Weights of a small transformer language model: 7 heads of 64 (1 for keys and values).
MLP neurons of a small language model. Each row is named by its layer, matrix (gate and up: input weights; down: output weights) and neuron, and shows model dimensions 208-335. Each number is 128 + 24 x the weight over its row's rms, rounded and kept within 0 to 255. Numbers have three digits each. A neuron's up and down rows have the sign that makes its largest values positive.
After each neuron's rows, "fires on" lists the tokens most often at its 100 highest values on Wikipedia text that the model never trained on. A number after a token or word is its count.

L3.gate1687:108126164116144182083123142106069121133079152166141131138116106099124144137116136144113118139107127109148086107124098100116107155144092138162130122164162136128121112151097133117116121118154115153097142121138093133141162138145173151105144153125109061124113088108120138156118148116122158164133131156143115138149112118155138118116145106135137147123141124107097105149119138144130117132122
L3.up1687:108118123154094143156158107126129147114102147094170142165085114169125121141121145153089130105147104104093142140102108123156147110099094164119121118184121129139180152121106096120116112110112162157075140104138116102129163180123078174088144100092126122134152136127099112125136131139143118142128087119154154153123148140107109161104100110130134133118132120124144113107137152134131139138140
L3.down1687:155153109137126113137104131120151077135172105076082120134166147123120095090095133142153109114139145115133155111155139143096138126089134162116107139106112125139140141101119149125085113129139080070163113139151110127136088134124134128127136095136137136127102131119175132116125092133130135127132111116123123089103095142162142121209143152105090131096102109127142134121094122127132109088112
fires on: ")" 25, " |" 22, "/" 11, "'" 11, "." 8, "6" 4

L2.gate817:146151136131099145129138137140129117081091111114167130100112138135119096159140148136100159132123145134154167112116155137096114162134083131139134151142146142118138142124136136163151111148113160157120106109112057071150100094090094116123115148126111086147134149113144115116171154137070104172084131120143147163134118134134171148096097140123131092090089152076147134097157133165155135083151
L2.up817:140122118123120113128137131117124093145103107153134112116132135119151124146151187108156135099146116102179182142111141163115110171138096104091103154142142179136129150148100139122151127172118108117117111117103101163143114076137103127115134143141091129129093156117164122110112174116119127163136145093162135110112116139133138141133154135124123131124083136116156154100123136153160143175138
L2.down817:113139108137128120101140108148135131082094153084152180103130118141136093105117100128074175107110142153139119182129146092110127136095147122147106143132099132126148107123186117142132123106155148150102109106107146086118130133142116091155128140156139121152138138149115144120209104176094112133127119133136113139156110132111147144080112162115177142120101120097079126157140080150095148070154
fires on: "==" 53, "===" 25, " Cambridge" 8, " ===" 5

L3.gate1063:098142105130079135079125155097131131107097187119119136085089117133106159139124105102124135109099147099140183122125119141131128137056166132121157141099164134182139122158130152151127143143126143178122174120152118132149157147096093136164131141128106161149113097102123092154110127132088150122127186121142160113150112110127109158121134088120127120103158145144156071129122107108172120126148
L3.up1063:120099156143109100114145164125099163147125127130132126159105093141140121134137085111134122163170154137106111110153088133167094148120152111087105165158140132109138118088130123111092145092157138118128125118143131109130088145117131144151096139081138137100106072147130162104118099133115107160166100118124132106133110132124112143134129131148112136123154164124133115130097094162152114105119
L3.down1063:148139131119151125101128075128103144084112127093122095116135142079120117114107128160176120113119089086174193161143093161161151079138134156157120132108171156143145132115173155101121111193131094110110169181153139128139171101152175159153154108129117151154109103106102149145124104133134127110098151185151134115134110160137146147111120128130133135138100130190143056120153107110114132129182
fires on: " |" 27, "|" 17, ";" 5, " named" 4, " two" 4

L3.gate394:108107175125158155137099109103096132131097136137151128098094131141127134148096125124090088163155115134126112064119136124099148137134136111123163112114087127168106097155095143138159131143120116146108137163129141143141133175150132145106146148113118157120144088153082139142102099135106109098081092119131150121112148119102120121111130124109140108110126171137133122118169078132124151144145
L3.up394:116138149142105117126139162115170163120127141112124093085110121119111147161117094129128133129119129155095086110164113099098079107091102142131117126142137092173101166149165130156104134138111095053141110100155144113076090116137119108213149153132152128138096110174144108104119161116101134140126152144107166123099181106122093133160156149107160133125158137144141122167107171111094126099124
L3.down394:138101166119145132144103105150120138137124097161130106106085147162186158148107109117113143134085142092141143109081158143160126088140161074145129130106119138127119104118104129150154139112153153127133081120122113082124172132122128126121168137164178150142160101141137117125111105127149129172114116112126137105125182117101107173161105116157160167092130141122158130129142089096106124147098
fires on: " |" 26, " 18" 20, " 17" 11, " 12" 10, " 9" 6, " 16" 5

L3.gate149:123129162109173127114098153088100157146132119139134121137168132141123088124124093094131146126144162153144113072158120117130104145085112105123127151090097150147121156095131122149155123114124130139144099127128129073149164105080135101132158161137177160134094151147099117103124135118073097131085127150159112138124131116079119125138110148178161114114158157113177097107143120120106116130127
L3.up149:163110115159102141158128167084119137123106134164089068130140100112135166133097111104145107126093102123118079144160110117114133075113111142141135110156140125166112125154168151145099132099159113139129103128088108137108134130179116148137150150116102135139126126136082124139092138136144118147115130129140113121121121149115072135155140132082131103157124149120164133151079147119167111139109
L3.down149:139139111161094159133147167101146097132139128111125101137117101140190131150121094031152077110114129094129114127111157126131121159153174112123130122136129117138156136114134113141151152144133100133145152096124116083115140114119176125092164182100103102112109146184108118110103090108116131113133108098135098100131136125094107130183142146113154139118109148188185155125109120092113143130120
fires on: " 16" 15, " 12" 11, " 17" 9, " 15" 8, " 14" 8, " 9" 8

L3.gate1606:164099140116152100060138121115148110093128163125091139146090134142134127133129096120111152158098150119160085115126167138091132144143130111154134133083117132102159166099139135131130160102133108159146077114077111121122136100122123146143123152129128077158131106144119138174139131138119126165141124137140142095117117108142112133092115107093101105163141135124129109148107080137111141109120
L3.up1606:095118094120115120141120156157118135182118144143133118118175112092116087110136115150140155100107144106133113126152154127100149099138151099148100130144124144160165134145122121115119156132129117118140111142169126112111160129093153136149143122161155113085167124149113166165146134110100101123108147130097131143133125120127100144119029084150140148149096110127131152179129128178084140116103
L3.down1606:145113149121123122124110118118133109094104153157132145164108099148090110059145116135080132165129103147162118140089172090169082160137087142158152077137107123126117131136111141118125092131123116127121112086125104129149121149124099138129105168135130088150107118119116152157157113173127114142145160123140170086128130118068145131127097105108122131092117137124136120175096089139107127116131
fires on: "\n" 100

L3.gate262:109129144135127145111083130146111169125104094135138155118138093094135138123101142165140168198091137124126093134088125084106121118112107132181131123159105116129161099140152107086178115115131162150109155154077080081152132128128120111087181095154132109102112142123125153133117127133147121147129110102160135140122134139132136198125145153147135134128216125107151132122112119117126130110133
L3.up262:123158130110137126133132102141137138182148114130113114134168088121139139147116122154127142165108066144106141140110114157168114128143118098128138113157102117159104138130148139129138117131140145143137185142086175129140124119104139113134154106151111110132165083125101136110048090133155146144151114102147090097093153090149128141148089122127130128156138122079153109082163137124137143136122
L3.down262:108137130111163086126103118125124170126148115129152131150113133156121144156112115120102155144133118132132111112116174140153127116144125106148085117164101094140116166083196117116153139144134100124085154129114120159098090118094130138157151132169148120132113164107140105144116130121165135106121114133122147177135157132140101122144119101126156111132148158148104076127120153171144126110112
fires on: " (" 36, "\n" 25, " rock" 8, " gr" 6, " cord" 4

L2.gate120:132109136152118156152167127132111142085110083143138098110143117111132117110100158145129155150133141166111132118116145095082146137149128102176117151148144166142106157119121131098140111146088138097146080133113124171152098076101137122161128125145142132110154094122120110167090119130081121177091139144115111126141143107125124146106128154149134099121147115114126124096153155164116133106123
L2.up120:155129130085154119102122122137131100104152125145172154112129130159109115132116128117117154087168136151095105128094156160104109116110120139144124127152113104095096168104130137108152138202103118097148072132106128156132107134149112126129138164099127135180085140142156112143122135128122153135140163116091125161141142179144140144130159136134139153090073114151154117148148135139100114105128
L2.down120:093104129099141112101136123134163090139104138091166161118118103135106111124100163091109175139135178140122148153070165139104113125171155150118115119145141118090133156085141113081127135153131153127146092156156137119101129117129094145114156143124083112184072111156178169092167132149116142186139115112122117177170139196104165148121153128136141137129108136143094095147130146119144124130162
fires on: "\n" 68, "==" 11, " ===" 7, "===" 6, "====" 6

L3.gate229:166168116135135144120085149094164130093100169108102156137129137137160118092124089153080131158142147127124096153142148145146123132168159114108108130172112090088155143106159152113158138110176115136118174079131117092149121161087109151189163138124113144105097125152037152167128149132152135126129114112150098126135115110127119129134149111142170102113151125110101162163151112150152145125091
L3.up229:172130114148152127116117147125179105099129171143110136123091109087138150120107142159118120149090118094096096109138173120121118119130155089100123112147126129091164101121123143124169162127125118173133082129118082103115116173147092119167119113130099141119126092170099148144124180164130141120133114177114152119122135137161127125089106092171100104158140164124099154147119124154114131068133
L3.down229:148123160112129148084124159086144153131094141119138169106114168122134117151090139133075125112168136115138129134130129121140110138140131119121122118094110144124137122076124166140142096102103134107107130093168134146098109115124138134133171171112083105131147153118105120150113112162143083121145128112127116110118108160110124177152145104118161132094111139120110153189149133087100128124120
fires on: "\n" 98

L2.gate1419:122151077114152174104158137144096113087132120152156167100137094109136143153125121113093101146118108077117113119102131133118130160095082162132157123139104111113096148089144156170156132162105115112109093128104106133099101125121109166163128155156153113117116132118110178121139164149087145155179137121130132149145136127125132124077077138096133077152130131149122163123103140158102108161136
L2.up1419:120128154129137108155128139142141116123140114146154131079130118113109103146081166113120146139127162158153174131146109156120128141138144081161094127141105138149096132142100109140117104175109131057120105166174130152156111077134093150098123129115118146113094092175126139116110154101107141190125140156114114120161146113102129114136120120176142121100083150111135166132136137104114129105088
L2.down1419:145121087137168131078157136105119089127116136174127163103096145105137166141089141119086161142167106111126114152092133126158103153109116158141156123175115124144151151095170125167123122160116130143093093127098122122115095117142097132158130163146116088146131155166086148139128161155088161137144143125127121139133162122090134122067133137136140111141116120133094131113098141154090115113140
fires on: "\n" 51, "==" 23, "===" 16, " ===" 10

L3.gate1466:122096183162140097123120148121130107106095121159116119098126114148157106114146106143151121142117142162090065122181135133107108133127141094132133116140090137119093133094141122139112120132109108102118126112117164117122139127107099103118162159152064146147077166163115145104134172098134135169090116131133144173174129123082118084155193109117153156134152157071137129122127164108108074079116
L3.up1466:130131177113115098122123145107091148151098111120164152112117130163161152120110131120111105137125149105146096093143117100114117089073119095122118126156097140193116159134095126164136120152134124163124139124148092093165145094160134137156138153160168148159109169143110091120115135096125139137119117153157120098145156165130062117152140117076118150127113165127132093128142149101114097091122
L3.down1466:154132091136128148133138155108156125119130105145109097093087124116155167160135086101113158130125160104141115099100157133073114130124136090143096162120118131086154137151135078161144135143124093146129128096163131040136152106114158160158162156127144106096121149150112105139089103133147102109110139124147115087113153140076146131141114126127141200113129139106129141124139098131133153147145
fires on: " 17" 23, " 18" 12, " 16" 9, " 31" 9

L2.gate1317:161153116117149177101101101162127145075082132187143082096101154106123133157123186125102158148159148137128145137143172143095131184141133147147108138136102151157105153129139118125162114144101116075119107138146112156152095096157091145117153141137112153140144103116124118081128135095145081159153136085089167118116146097139115144124155109137110137127126173143148137135126170117087160091121
L2.up1317:136154086100089122135126121172134091091104189120128150083099106177128136185129162112094150143165144165083116175095146130078130113087112164137152159136151120099079146103143152158137115165118114134122124093149116134120059088139084137128119109111110141161101125123124147133108106119122125121137137108114149132141156150124123146138160108088149097096143151104146145129132151080142130121140
L2.down1317:109131095121137135139112151114152080112112147110152159089116064174119165183116173109078143129136130177127127186105143121100107098114112129129132118162137123085117105114122135149114136129120122166095160109131092131127111099156108140153141127134098117181117107111109155115149123150146146105120107135108117167170173155114122114096115136100175114111124134099161137123139150126183132160128
fires on: "==" 64, " ==" 12, "====" 10, " ===" 9, " ====" 4

L3.gate1281:130118128088080161138098083158148147131122085112123135099096103135131158132105166137095121121108160108148120139118110089151106156152098122166131122178124094150155115155102150118150113153136178119133137118181143118085103161098156146142118146097103137121120123119105121125091131128112142142101125108191154153097149127179113107091123140086143130074137154119123108128156169145138129158137
L3.up1281:082105107164133139156116137095116154117122104161182136114116142116155132143152091166163131103084121123135129111121092144143106151101115095176152125111130098163110106124114127169094151104138148096086192103120113149120135137090101115097126128126140140138152125120122090108137105133115133145089118102201130163088120119142164186113161091101128128144127145134107132095144121125116151179149
L3.down1281:140129103112167089110113177120136074107121115133087125168179095127110106111120102119110119148143108121096160136149154133087118110140118186107107155166152121060105127147128115114149121114144133163113091090118134118129111138160174102133113113148123125099091148127148196146161136142147117124150128111077101085123114168112138111162137122107101105134128103112149144132131093134150126081125
fires on: " |" 52, "." 17, " (" 11, ")" 6

L2.gate785:119137162144138154132128124134102108091117129143143160096137112112139123151148123141118153115110117130135172150095109095105147139097119148131090125147153137118118159123152118151144117136157127155102121138144100171073133099161107118112132141130070138123083166117124106104148154110067150122139138113113152101135105094084116145120141161152109094121119096104095140123148142119152089093119
L2.up785:145140117120124102145086144126081135091089120160124113067174086139126108130151113125103123129143146112123132121125148175127091134155132106121099145119092169174126180101160093120142057171087122162163086178157117157135127099103115151135136132148111147128079171115091132098125176140103129119133104099099135096168107132133131135166141117096131124111151105111124134118178113129155157137137
L2.down785:136128148147138132130135127094121094133068157135125183094124126100125127148127116119131110113126140134136139159112112136085107146072117144138087131146138104121133163114157159153108144147146116136078120112131124162109102127129087133173138144114106147164108144180112147095161177142075150110128144101116119111149119154113119113116147103122172097160117097112105148123132117150163132105130
fires on: "==" 50, "\n" 26, "===" 9, " ==" 4

L3.gate119:117128150127127143092103123170091129098100145143158143117178150119146077140120121157140143165173167134099109083118135148121146122117080143134134102099147107142150056152150102149179130142090109166100103112114145129118105107158146125113123105143135128130156089137092151118127128136152136113144138123115143122120176113124100143107104101109112127052132130107132122096104119153116125135099
L3.up119:138165105119148116140135138150074129172106134152159118090148102150157180148129131144128140150145088104138123130100119140130065135136122122170131144135119118158124142112159139135152116154125141093126146145072142136147139143158099115158102142123092116108123141086137151127140143115126081119146117104108113133131082113138112166123122109125151163107115107097117149158126109150124131126171
L3.down119:122132118159109139129114115152131154126152141125108122156129097144116124177091158097095176126144124140166112146110114114095093098153109108139083102139110149117145141133166060138135152110099095107138114113124090137150152120142153119114129175109087115096163168098128101151140098128158135093096125131104117125120114144141159131096110168129182136119120123145102119138100160094108118160092
fires on: "\n" 89, " (" 8